Weights of a small GPT-style language model, trained from scratch on English Wikipedia: untied embeddings.
MLP neurons of a small language model. Each row is named by its layer, matrix (gate and up: input weights; down: output weights) and neuron, and shows model dimensions 32-159. Each number is 128 + 32 x the weight over its row's rms, rounded and kept within 0 to 255. Numbers have three digits each. A neuron's up and down rows have the sign that makes its largest values positive.
After each neuron's rows, "fires in" lists the words (lower case) most often at its 100 highest values on Wikipedia text that the model never trained on. A number after a token or word is its count.

L4.gate76:107075174158140125117145126150124122061191191150141084166157125072114097080139099132105161181087101159131160144129068077161124129120091069095088060129173179113125145073129130132121105130113102146186161170106154112173167141151166106098125161093154131134115082140088149102161131156155155155119144115064140110128115113105143148070131061151135085170128137201103094161172115048141099138151
L4.up76:106142141151172140135110122067102158061125170113105115100192079119070125116086135095114089079132173179080170157149165088125123177111135103123097098141122202108110195113106129118189101042121118112128131119123133064104153079197151179105154140100141151168168109156122180163152116142104113118152152093089096103123120092132156107155169120105074128159097117114096148126124109107173136119193
L4.down76:148119142150132121104162086127117110116137129104154128211154165089095106118107129150072161115121090182146163167128095095116150141132134059109041115131113160169077157095151160151102083095140090109178133173114126091172127102119119118125155133145101152118171157136120126126255140140157168125168169096121155107145131082132087119092069086127115131108115158149152096123140138110094134181170
fires in: "united" 72, "local" 13

L3.gate415:094161117140176096156084097187146135142116091106133160117157135127070128111175177128082175147176148126095180133132145083121121086087055147134123135127100063117110118113110138135177118116112109118178186116176119138141142128102144095124066055157183124196159071147126126139125120145099107175110122115155135122187091143147121141081136115136143101132146158142131142118151110124180121136157
L3.up415:141160154124076090089107151122103105124104125130133198134140112099123129185105152153099136167126196167072142099164027078138114183125123105153085113133092136153212162136138113157152135116149141070108108066103165134132113111176136094095105152122141072136104085117141164102168131147055141147171145169144108100179157109096153169096156108134170169117118151131122148126164112106165125104149
L3.down415:139142153113092110132124122150109128085150099189113093170160114200129122110132061154130099163112134117052111131174138110138143141186102176175137152097144115135160140129152119154131162151170090096132144079133104143113143072127140138157166130183144140076160113129107108123138119123135093190151175149100127105180158197042152129115143167168121095127136130116070075212114135119088077114111
fires in: "also" 90, "currently" 6, "often" 4

L4.gate494:137133150125123165106175099166136122219119196145136160070090114149099140090173109109189153119147143081145102192139137082127128127121135127097142134070113118122137091198106220107150103095117125152124116131116247107093113102161170097066192159113129092134113117096122086123106064103228097133150136132139151137154143142114132179136131178152126108072144106151095082152106150184128121180113
L4.up494:098110165138097158145125112145151155142144160104100136150125185122123122136105140096150152053116133108159151112158085168146160114096128060101141155138100089094111198135137136091128110173130101185110150201159184119177135122178155074167202159154168101101197088145113162158138156129140140151192123142068158155090120118122098163096165132135095162144102087127109126143092074125189158140123
L4.down494:166144117123086135130136080104127091112157176150153135117141151146178104128196092075121091113100146091164117194145118111134178144116127109104137118107160163093158141141116151086142126152126124080154120172117184171162105181176164101136142133004124135066168093113110162088157072114185121083087077100133167198076064119108185177153160135156129161147148077122068135171110142124171129193085
fires in: "based" 12, "placed" 12, "put" 11, "reached" 8, "living" 8

L4.gate509:105129148144101136121090075100148178127105067098057163136127148123114125084191145136098143131177121120117144068147098129142149160169142136096159116144154133165122115086083146140091138142112160088098108159191099168123088124089109155165209058133172183122108152051132048140141128106189118184188149130149120182137142163167112181103118166133098091136113108100175111142136179133181157109171
L4.up509:154161134207149182168113158148156109122073116135123102164126181136056080077102146133122100165105155125105080152141134165102061133134086142095102121143135091156125054115087110190123126097118153130160103117052087084089147145127191124162114113118158156113149080145152103103175138188155115139124109140124169186129101157094134146162123104098123071124109093084062047173171125132113147164126
L4.down509:160085116140149130084102117135109081108175089167155179075141158110136108140127118112160139125142125123074159124121137100181208101101127108132137160177083132109127098120145157100140130084133111137088128123176187138164121138141146181180109167140177097185141153140100102149133115091060157116175169118151154117146102133113163167172133102126044074139111129138111096068133132153108172139115
fires in: "and" 86, "or" 13

L5.gate604:124161136147144163139093172094147126139083068143176177142096093168098112060149150087114119114154077143081137160120127080126154161115097155103168126130093133135119108178139133143150092034139143093140128181137148136104127118114155113129122162102149106096118163165115098126098167101157090135174197156157125137162169074071107142129169180130095154161106159094102111113140216149114145133091
L5.up604:121139105148110132112126111110138102138159112109123129167141127145094190161154152170132120159080158134104117100125195161138085066100107138101165079163130085135148105142168078126192110137121102118129145144070103166172146112165139117109158118145154082142135135178133096156132088147120135137062100092161116072130095149118103033157159160185125106140142165122073100175175141129053100164111
L5.down604:072173101090135131185104105085125171163122147085156111112145116066162146171087164107124144150080080142108132138109144163156182056118138129116122077120173132102167129064182100154112100131142153104114164138131105139168082119104106089109123104167169164094105162170158096053168132143159105057118168124194098140179150116110156108097118169154137151124111162143056079109129167097103121106156
fires in: "first" 35, "such" 10, "next" 8, "same" 4, "top" 4

L7.gate473:069175135154122105182139132137176104140121134102136099155134131151044125128105085100101102144091123165121116102082123109129106129075128119072112132062117136092172167165163178135196084143109095172154105153102168087206200090098123151121194160164159127123125107166131151054070133141161161108165149183113124130144199145092140141152154165141152140106110084119104137160154183158119173168115
L7.up473:153064170107121091180168130090097169105114098143097133138132087112144066195147093172139157193124120080153134175128135136154094105163140146144094154138102134042157148137157130148160115165124097095111132083158066142114125119150115102120071105149067194108137105093145152119103117146082110125120081142120130215166084149140098123059122091066160062127150081152140121117058158168176142094129
L7.down473:069109142127173079072098130152151141182118131142136126180134107159161154139083160130118121124150132114081057161166163085103174141122098132080052066133163107134151042107096083067128103130124142092137148146081175104169102079115159093150122136116146106128111161199131138129159127144088084109150144085097058123084090110166177112137134104159153157131108169162090168140048084130118139134154
fires in: "was" 27, "also" 16, "only" 7, "often" 5, "not" 5

L7.gate127:078161197135147128148107130138133174087115140144104107146106117094187164126131181080118101202138054146094158129167113084108126156119104155083174081115113122156167116101140147110118105094084145160062142132038114117154154121140150072131151116125107166108131154123101150109117163096073050175074137088127134118115079091146148108095175067096112153161140130102143120137147140135139151119090
L7.up127:191137136135105126064172100197068177095106146146145128152122126092125136075162157139125133118137111169157195133183173094072170152151147140148192159146161131090134159084055117091223127085086140163106147157110190174130160138127127110174165160108109106072136117158116152192144116110079093138132123142083131110146138080124157098182092159079107112138112134084176127166110147118130106103120
L7.down127:108120103219140108117146115149136128101136137144164129182137153153169102113131146134142156124143075107082138149157131069102143110132125104147134149120141095140130135116083168185133110173070148105127123103141074088072147217134141124135141102160143139160155124169119103175255104167138164111141081115185147125127182144113140165177132097139109110094107148147088130135076136133136125122142
fires in: "of" 35, "his" 34, "the" 4

L3.gate351:125102164130149116162167148149095124090052142151143162154141100189141115147144088107140111077078118136165100133095162094108068171129107187101119136116197130138159141081108105138113155129071154141139139165135133126096100123135153125168181107099135085157113132122139162129117122148154137106150140146185162138147137153087126098157120103103183130093139117126124051138092206082149159108103
L3.up351:130138144061127119161129071084189099116096139123098169127112090167091104146096093095143105073127132140134104166107160114079118181107122125179136133123109061104138103108195181166102162107133130147138082110121175138103162110160126122167095114129190099122070141101117078051107167169098145097130105085127149117108118113130150116167113101120163183103145129121118092119095112092125139111144
L3.down351:123125141110087131155106120061093093031072117193113093139144107203120112121154134121133109091126143164158107102126123103151153169079173141147121208168120087148185173124159148145105116167090151137148119121149126094122078126129191089140188101111086088125146097083140118126185112148084156100121107107157145185106094063136152078175096143110163114119138120113152114144145160127084137123139
fires in: "during" 43, "after" 40, "following" 8

L3.gate510:115080167133133112107155084096124154185154104137079152138139117144144117097122117142221139117112098134153104168193080138137109114092134126074141127128117132155173107152139135110107066098157145108187137095117177117171166103194144128103096062115111122076143104130120122184109115122165119162147110135082146151171111088117136077141137088115134174104149150087156109153099116115185096084141
L3.up510:075083095126162084128180124093128147154112124132125141139126128214146177075150109115185120136119106073145138113136090108127155085112093085053173158063163111154092123124124129139094085148123164166236105115122216139208072120138137112164124136124152102156106110181114125096149100082113136102163165162126182107124140109090106138130129126142090133131179150132167142119117122084160106053094
L3.down510:140131064158098094153115138073092142219158179112140101131128147146159123112150132127157148071150118099180126085158105148173134130147145072124148151123123106191173097119098142136084092157123136124165076161115148073194143150129104072123116143147135103134124161110126172055250162148124116071113184166175138136127143134121155165063121152161113129067188125155193116121091150100159142122088
fires in: "worked" 14, "living" 11, "took" 11, "located" 10, "based" 7, "lived" 6

L3.gate113:094178154135107033102132147135098103189149090122102179106145103150150107077140039093149120174097158115055159133146088073112181109085097146107147138113108170120082156139134076154166098069061122137106140170142160139140071110147113141167117142146145134166087160106150152142109138127158141108140135092152106151113123099114154104156150129103119151160153097117048173091120133139084101169063
L3.up113:111131139100121156145156182144161186088134151165096126145113091155101080140113102161135125137145108080120121071112116118113175173183152125112035155109162157129169227116084161108118142125166163138114118054187147134122165136120092118115201202122142081124156108196177113088114130116098143093162107166091185110143155126134130172126135104036152084134112172117163077104130126155148162082166
L3.down113:129147107141106117134145143132115071092118089143085116160084147128151116143104113148105157103166139138118072103105115150211129151123133069096066101094125168093088140135118141161115159114147198118098060106206122112136201168121062126115175127166126117168129094148165161123134086172113108100183159099100092106141141086132113150093153113141165112112118107123111133173096176107164109166093
fires in: "11" 19, "21" 16, "31" 15, "41" 12, "51" 7, "10" 4

L3.gate392:079149118180156135140061146126121115117101151163091135153157100128099165153124132155114190146170179145101165192149084133126136126125081174084156130162079127157076101203113144074166129096151117157133141134061108114156098117149160168174107165129153158122158110112133045192164088081112107137114154113141106118162181126137101141081122192129144091155166126099141146168119088108078111122188
L3.up392:151027134056119140127178115180128212129138092162126125115094100106188140154053143176124151177124073090098084122150148120138136077097125118128095141147136062110165156075117110139151124124122180143110149087107145119150136119138145082116115051131118138128112067082092145117130141116150138154121050142081133130120062099144143074123191110108149133175133155087124120113113125153128143093163
L3.down392:088168157164156116159116104102145116083106175159115081163124168138102129119118128107120150168114136158064146141148139136133126130116111128088141023127090096144115150135181172170173089156148087115109146112129108100102115093135144170121133110229153111214124138106113091103079100122128119136120164138108078116108161100108120076114111117145154149113103112198047124144116140132119076151151
fires in: "also" 63, "next" 5, "most" 5

L7.gate458:107150137087152097093135182134184119104105095108098129173140068116099153131138092076151125139099085130075120104149136143142161090122077154100114135147119135126137146160153139128164150194129136204136119126101104172177114129136147181139101000124138184099165126176128142105076133124144147149137144138116090112160075109081158154147159084102155093197107094084184103116124153104141134130162
L7.up458:235171108107149096131164165159151133119118124129127132131074127123131137128091125140132095194111144134101144132163104167109048157099128142088092113154144084155132179120177104073112187150078094167124129098054130158082115187161069118077121126120142223134151070160161159091139147122121111183104118131123099178113164115173113100115142131128124104093158161141161097132127110156197083132131
L7.down458:106123096150144159149148100109149129151129125125198130135113162109189095129106126147097177082121146129126162148149167132158079101122073138098096151176115154103129109174069141178142104113139122140132137126093158119169123094128157138130115131156137098147116121127076084062174128150109107099113144073115134152149158156050167086115072110173114148138099098088121163137120201115135145100141
fires in: "to" 15, "can" 14, "she" 11, "men" 7, "also" 7, "women" 7

L3.gate194:056120193133108157168177092088111115127101074158112095122125116101120124134107103158157095175111115133115183113137129084094136117142130160065155142109146158146174141149111116178112111086163163107164131118115163097076128135140126094152141099066168097159116105103109107098140134097098098086134170168109129125141066113077147100114156098091117157155126188111117176116193099116115158086118
L3.up194:129158150182142163108094114156058135096166127115113114135112151152120075106140081096094141156108111155068107091069075078124117165161098120123153163156148166186131172152133166182111135179140132141124157112110204109114128125152170125154111065106154158167148099207131144146149132144144158122097111141141083159129126144170147176145072100166129141149121160120092084095142038124100099111153
L3.down194:132082218171114113079097143124093060152133124146108155143127137132151150143135098169143150143105088105069115125087130079090167126142189194107141184092142107064141147101154111097145106171163122150115129078063169110140177140111071096125121123111122078138143064117066118118233177111176147164147149177185131138161120148093124155158139113151162111155118174112164177074125135102090092145144
fires in: "and" 26, "two" 22, "the" 13, "he" 5

L3.gate91:175109102130163145151096108106176148123171110143129129083182135147182150177142087112100136132164097167127154121166086104130180093131091104158120116107128160149167143163087104100165088104173182161134086104124106145133179154153166135135097116114137178165174047053123154164092141195175112112149076152106135078099136134139076114134181173124128131185111207166070152124110118115122121099085
L3.up91:093092082169136094070169134091127116144139104085116127162119026110141103160090189119116145166121107122153190136129142140122135123121071150096112129129179075143173123118152175192166072113113101174137140106125167159149114155091156111157118184115073122083074111118089076141205127048122109137105115097129160094111133122084144147140127167095095150119180097064166131094120097133133155075140
L3.down91:135133130212146148162175184115190115139119128104182182183152131164154082074139097108105153154082109163050142144144150148123163148125177118171085089118085104161150140138094145113121097132103100124124101135150147155087112089136150133141130135137109074099062132146118102108198150081153117110145127092137136081089180115151100156076137159129112185167087143109136176103096152136196129132152
fires in: "career" 20, "education" 12, "population" 11, "died" 9, "income" 4

L7.gate628:086149146158132115167173129114112110085110125143110141156118088140141108130101079056131105133108089131154201147079155076143135156169142164100071133097123204073150176104134110112145087119123114102104092147118131080143160108133142091127150046111084097142035133128102099056126115148219129137069141137185116162130127123101174123108128134126203116155102109088183086127122151143191108135119
L7.up628:105133072125121085127086132125180102087069122136103120181101134194075117160127148118110107146113174147177098159101134151130104106169151127137058154066135169180132117105181110213164106127105146066127094100152145091150114127173145117089149174085100138123094117177147076139090121093103146133117110126144187102094173125100146110190136111159146135124149091143154130166076191164185109151080
L7.down628:093172188189161148092107112129130177119058131118098125114135101073110183162120145136099098108178105108151086102165159166070158110120097130152093218146127147199153138111139142130052137172079107146122144096064125157157154180106078110114137125098124165152131092123113126081219151168126157116208076156148122077166094086133126134144157102140160080103114124094071093159185139137077115140159
fires in: "when" 28, "after" 22, "while" 7, "if" 4, "made" 4, "following" 4